From a checkpoint of a small transformer trained on Wikipedia.
Architecture: RMSNorm before each block, rotary positions, capped logits.
MLP neurons of a small language model. Each row is named by its layer, matrix (gate and up: input weights) and neuron, and shows model dimensions 48-143. Each number is 50 + 15 x the weight over its row's rms, rounded and kept within 0 to 99. A neuron's up and down rows have the sign that makes its largest values positive.
After each neuron's rows, "fires after" lists the tokens most often just before its 100 highest values on Wikipedia text that the model never trained on.

L5.gate180:26 69 68 50 35 45 27 41 71 42 75 55 59 44 29 38 39 35 36 60 38 45 60 48 65 46 54 46 59 43 47 54 81 38 03 61 58 57 26 49 65 63 63 42 99 49 52 22 58 50 52 74 39 38 80 65 43 55 51 39 75 13 45 53 55 32 63 55 32 66 67 57 77 53 56 43 28 41 47 72 64 56 68 43 41 29 39 32 33 51 52 49 47 40 54 51
L5.up180:44 37 55 71 75 53 53 49 51 47 31 56 29 31 92 57 52 46 32 57 42 85 41 23 63 34 51 43 52 30 49 42 59 57 09 48 42 73 40 61 42 56 52 52 89 59 28 15 34 47 55 36 52 60 37 53 43 51 49 75 54 56 37 57 44 61 38 52 68 37 46 70 43 38 52 28 48 27 37 41 68 57 50 52 42 71 46 39 31 76 47 53 41 46 57 43
fires after: "19", "20", "ist", ","

L11.gate22:44 69 72 50 59 38 43 61 47 55 30 32 43 61 54 48 70 65 42 44 50 52 51 59 31 62 46 52 49 44 51 25 50 45 32 43 59 47 51 41 49 61 77 43 39 75 29 47 24 28 34 48 32 73 44 43 30 44 44 53 46 34 47 20 58 61 58 36 31 62 52 42 34 34 30 41 84 66 70 62 43 56 42 32 35 44 46 27 51 76 45 54 43 70 71 36
L11.up22:69 67 43 74 57 44 43 33 60 60 63 43 42 32 57 71 55 47 65 50 36 61 40 36 37 35 51 55 12 38 70 40 58 27 50 44 32 43 41 46 52 45 41 57 52 45 38 56 68 47 38 38 32 53 75 42 44 17 60 40 35 60 39 45 90 28 55 21 54 33 36 31 45 31 39 58 66 38 46 60 35 83 49 63 52 51 53 31 55 57 37 22 51 46 39 34
fires after: " l", " L", " d", " D", "L"

L5.gate318:40 59 36 68 57 49 46 30 50 19 76 56 41 56 45 28 72 45 56 60 50 23 54 37 45 35 49 29 70 65 44 41 55 34 49 45 46 53 68 44 42 34 42 54 68 45 12 64 48 13 20 46 47 55 52 58 40 39 35 39 76 57 63 52 47 59 33 70 55 57 96 37 56 32 66 34 17 45 46 68 71 35 45 11 53 68 48 65 51 31 45 42 57 52 34 47
L5.up318:74 59 61 54 43 77 37 50 37 48 42 28 54 60 42 38 68 45 42 49 50 40 67 65 41 64 66 57 47 81 73 64 40 79 30 44 44 26 36 61 58 47 35 40 55 27 65 78 28 41 40 40 69 74 31 83 82 39 89 59 39 62 59 63 34 51 27 46 83 33 61 63 56 59 59 56 53 39 58 64 61 39 51 38 59 51 79 64 51 40 67 53 36 32 53 57
fires after: ".", ".\n\n", "===\n", "\n\n", "=="

L12.gate511:60 55 64 69 28 59 58 24 64 53 38 25 40 83 46 38 52 45 42 38 58 57 57 59 63 36 69 72 30 55 47 53 32 55 28 63 74 46 62 51 57 54 72 69 38 54 54 44 47 37 14 40 37 58 51 54 44 40 30 57 32 65 49 54 61 52 47 70 47 43 68 37 41 27 32 42 56 42 63 71 75 69 47 28 71 31 38 43 71 69 81 69 15 67 60 37
L12.up511:56 44 36 65 67 50 17 11 67 66 64 37 41 65 43 41 70 54 90 46 49 85 42 35 27 80 48 25 74 49 44 66 61 22 67 57 57 59 40 26 17 53 46 42 55 58 35 66 47 40 52 45 53 55 55 37 46 47 46 53 66 53 46 62 30 67 69 29 59 48 36 35 51 58 71 67 14 29 47 50 44 57 33 63 52 46 48 33 63 29 56 57 53 43 28 33
fires after: " R", " L", " d", " D", "ed"

L21.gate434:42 45 47 22 52 43 21 45 69 47 37 71 42 67 62 04 47 72 38 63 63 59 50 35 48 34 52 30 42 38 54 67 54 57 60 67 33 76 64 35 56 44 73 17 48 49 73 58 45 36 40 61 35 34 62 38 50 53 55 43 42 45 28 07 67 77 61 60 23 48 70 45 45 62 62 49 58 90 48 55 44 56 38 75 73 56 39 44 70 32 44 70 33 53 68 61
L21.up434:43 36 16 61 55 47 66 57 82 44 45 68 51 44 46 73 65 48 27 44 62 54 61 46 44 40 37 43 82 78 52 33 58 63 45 55 50 28 61 39 27 57 72 57 42 69 55 25 38 49 40 39 45 42 19 24 24 49 44 33 57 30 34 35 35 50 11 59 64 71 61 29 80 64 37 47 12 49 36 49 54 35 47 23 73 56 69 17 56 46 23 60 29 36 48 43
fires after: " p", " P", " f", " F", "pp"

L8.gate27:24 79 50 59 59 36 53 75 63 50 77 70 51 60 46 42 50 24 56 65 61 38 50 26 38 23 50 33 30 34 67 45 53 30 80 62 45 60 39 49 65 54 39 44 49 45 67 45 39 45 25 40 55 45 49 60 22 65 26 42 53 40 38 31 59 43 56 70 44 51 57 73 52 33 33 48 45 44 51 24 57 45 46 44 66 64 58 52 78 56 29 57 27 49 49 45
L8.up27:48 36 43 57 60 52 50 53 67 41 38 55 27 44 60 45 57 18 27 36 48 39 39 60 28 66 30 50 60 38 46 49 48 32 43 56 69 62 41 54 35 60 43 23 51 21 34 40 55 35 64 72 47 77 41 96 59 23 37 75 76 68 55 59 55 50 38 44 58 47 55 58 43 49 49 33 78 58 30 69 43 66 69 42 47 46 52 46 71 69 32 42 35 72 49 77
fires after: " ", " P", " (", " p"

L5.gate90:14 61 46 39 50 49 30 41 73 42 50 77 33 64 51 21 61 55 53 64 58 36 17 38 42 22 63 59 53 39 64 49 50 54 61 37 51 77 26 58 50 80 45 63 66 65 62 37 45 52 39 66 39 49 71 68 70 64 59 53 53 38 35 62 60 65 61 60 53 43 52 41 60 37 43 20 70 35 50 37 79 64 69 59 61 35 59 52 45 70 53 47 31 48 53 25
L5.up90:29 50 80 39 67 39 67 59 72 49 56 27 76 45 73 47 54 31 40 58 38 61 58 07 34 43 63 44 56 53 42 44 35 43 45 75 84 78 49 98 43 40 58 36 59 46 50 61 49 36 82 64 53 82 54 64 44 64 43 68 54 23 43 86 39 46 81 58 54 72 81 41 60 45 50 28 45 29 69 54 51 69 41 60 59 60 28 46 44 68 49 60 60 65 62 39
fires after: "20", " ", "19", " ("

L7.gate439:60 69 22 74 34 36 42 43 59 64 61 14 41 59 51 73 61 45 62 59 52 37 70 45 62 41 57 51 55 69 42 46 57 35 46 36 38 63 60 82 34 56 70 67 45 52 54 60 59 28 48 56 57 83 47 70 54 76 30 35 69 61 49 48 58 46 73 26 63 53 56 82 43 26 49 40 46 39 55 42 46 63 70 29 53 62 51 50 54 32 45 47 58 40 38 38
L7.up439:47 60 24 58 49 47 42 53 26 33 76 44 44 59 34 48 71 66 60 19 37 72 36 57 64 65 50 48 61 76 54 51 52 55 39 19 36 52 67 67 58 52 41 78 39 59 70 44 43 39 38 57 58 78 28 72 50 75 38 57 77 47 45 54 36 44 53 61 57 40 56 44 47 38 63 52 54 23 80 45 46 66 40 36 50 42 53 54 83 47 64 75 61 51 45 40
fires after: "-", " (", ".\n\n", " \"", "===\n"

L16.gate234:83 72 33 37 66 57 41 59 35 27 45 50 40 68 54 47 39 63 65 65 53 31 57 66 43 50 32 80 39 42 41 44 57 39 45 76 19 52 72 64 41 36 45 58 53 65 55 34 59 65 45 50 37 30 52 28 40 28 47 27 52 30 29 38 40 49 66 83 61 42 38 40 28 58 33 73 31 62 51 53 51 54 60 50 40 59 67 34 72 85 61 45 47 47 74 29
L16.up234:54 44 65 53 39 43 73 51 54 58 75 40 48 62 33 54 57 87 62 57 67 68 47 62 40 10 23 52 35 70 57 34 27 47 50 45 76 96 61 50 34 49 32 66 44 64 42 71 58 45 42 70 44 58 49 28 30 65 54 53 49 63 19 35 45 62 51 33 52 57 56 37 48 58 55 64 67 35 49 75 63 43 36 52 44 30 40 46 47 56 46 60 43 42 63 27
fires after: " S", " M", " T", " s", " P", " C"

L13.gate42:46 32 61 48 36 79 33 57 53 64 63 66 74 57 63 56 37 53 41 59 73 53 44 43 37 36 41 37 52 53 65 50 46 57 62 68 31 64 59 66 75 38 37 29 60 48 67 78 58 10 61 39 29 56 60 37 41 48 74 70 57 36 35 40 33 58 49 44 40 47 33 50 85 40 28 58 57 44 47 67 39 27 47 44 56 54 51 44 45 24 34 40 58 61 67 43
L13.up42:84 35 64 65 35 53 17 65 35 31 67 46 53 55 35 80 43 58 43 62 49 67 66 63 54 74 38 39 44 34 61 49 50 51 47 75 20 50 71 46 46 67 52 25 42 47 59 75 63 64 55 60 53 61 49 42 49 39 27 76 21 43 53 47 56 46 58 72 47 52 47 19 32 38 54 81 69 75 63 58 56 23 64 56 37 65 43 49 58 48 54 63 44 27 57 68
fires after: "ent", "od", "t", "%", "l", "es"

L11.gate17:50 43 30 47 61 58 29 23 62 45 57 60 40 38 53 41 52 42 31 13 23 44 56 49 50 45 44 51 48 41 53 40 47 57 40 44 46 58 53 68 56 54 67 87 48 27 63 65 41 48 54 33 46 42 71 55 62 54 69 52 56 73 51 57 70 58 44 43 67 44 43 46 32 47 46 46 42 71 65 52 64 45 52 38 50 62 34 76 32 40 61 29 64 45 58 39
L11.up17:43 61 24 43 51 40 49 51 52 20 18 48 49 41 37 22 55 57 24 33 48 36 31 28 36 47 53 36 77 39 59 56 41 69 52 59 48 54 55 48 55 90 36 50 23 21 71 52 15 38 76 69 20 86 60 85 49 64 70 43 59 79 55 22 42 57 49 65 58 34 74 58 57 44 31 58 57 37 51 23 32 21 52 43 60 57 36 78 59 32 50 49 89 40 74 42
fires after: ".", ".\n\n", "==", "-"

L5.gate101:46 67 68 51 50 58 33 48 70 32 41 50 63 57 76 62 39 51 31 57 38 43 48 38 43 31 50 51 65 40 83 58 49 50 59 44 46 56 46 58 41 76 46 52 68 67 50 21 48 55 58 43 67 69 62 40 82 43 41 86 60 34 51 65 36 44 58 54 42 46 49 55 69 36 14 42 46 40 74 49 50 25 70 62 55 38 51 53 41 19 64 68 19 49 49 51
L5.up101:41 21 58 39 61 36 54 29 71 55 47 66 62 55 35 30 43 25 40 67 46 33 51 47 51 42 61 66 69 63 90 62 28 52 49 63 59 46 51 34 52 55 41 48 61 54 67 51 45 55 57 34 30 54 51 57 42 44 46 65 50 23 38 43 42 46 58 51 29 51 46 58 57 42 31 24 42 37 32 47 57 44 50 29 49 85 70 54 60 42 39 53 73 47 45 70
fires after: " ", "19"

L7.gate288:28 59 31 23 52 37 53 59 74 27 65 69 53 47 69 34 71 54 59 22 48 50 27 69 59 30 63 72 33 48 70 16 52 68 39 53 31 31 42 36 53 81 39 53 38 54 62 65 52 67 68 55 33 40 64 46 75 45 56 67 63 40 52 28 47 75 57 60 44 49 53 60 34 65 48 50 71 55 51 44 42 28 57 39 44 54 40 67 44 27 55 27 60 55 18 66
L7.up288:34 57 24 32 60 54 50 53 26 43 64 39 56 30 56 34 39 56 59 42 46 58 66 53 24 43 56 55 52 58 56 55 45 41 40 47 41 66 72 45 35 42 25 65 41 64 79 69 53 32 48 43 67 70 38 64 33 81 49 28 70 76 49 31 47 42 24 55 67 37 43 46 48 29 47 31 68 41 60 38 35 51 45 29 64 62 39 71 46 56 65 45 66 30 62 38
fires after: " (", ".\n\n", " \"", "=="

L17.gate188:67 55 36 65 43 84 48 73 44 54 35 43 68 49 70 19 37 56 50 88 35 53 71 30 79 60 46 49 22 38 52 54 65 60 34 25 47 37 62 25 34 53 83 42 36 57 76 35 37 43 46 56 62 55 17 15 43 50 29 53 73 64 23 34 51 47 39 93 57 25 69 57 46 18 38 62 71 65 45 43 31 56 66 39 53 62 51 26 59 48 35 36 60 70 55 23
L17.up188:54 40 40 49 73 39 57 60 52 49 57 38 72 53 46 75 37 39 67 41 53 64 42 58 44 31 47 49 49 61 81 37 35 36 60 75 37 51 68 39 23 40 61 74 50 83 56 35 66 52 76 42 48 23 60 49 52 32 71 42 39 22 38 43 52 50 51 73 67 49 65 24 72 42 49 55 62 32 71 67 61 70 76 52 61 24 56 62 36 56 37 56 21 48 58 53
fires after: " P", " O", " M", "P", " W", " p"

L18.gate260:33 75 45 39 38 21 47 48 87 43 44 50 74 55 45 58 50 49 71 40 54 72 40 57 42 56 29 45 51 76 50 35 39 55 50 69 40 33 24 43 40 39 57 58 43 56 41 54 49 46 42 61 65 39 59 58 58 64 48 27 44 40 40 58 60 46 43 48 60 50 33 73 60 43 42 61 41 53 46 53 63 38 39 27 65 90 61 51 30 48 66 56 35 34 33 30
L18.up260:47 45 52 42 42 36 58 55 85 72 45 52 66 62 60 53 57 34 43 18 64 56 65 52 30 57 45 31 44 66 43 67 36 68 64 29 60 58 49 51 51 65 37 24 52 43 48 43 47 74 41 40 25 51 68 58 29 66 39 52 36 55 61 46 29 22 39 29 81 74 60 63 76 41 49 86 55 50 65 61 58 98 56 63 61 46 58 60 57 67 53 52 47 58 48 20
fires after: " pro", " off", " S", "ed", "ff", " d"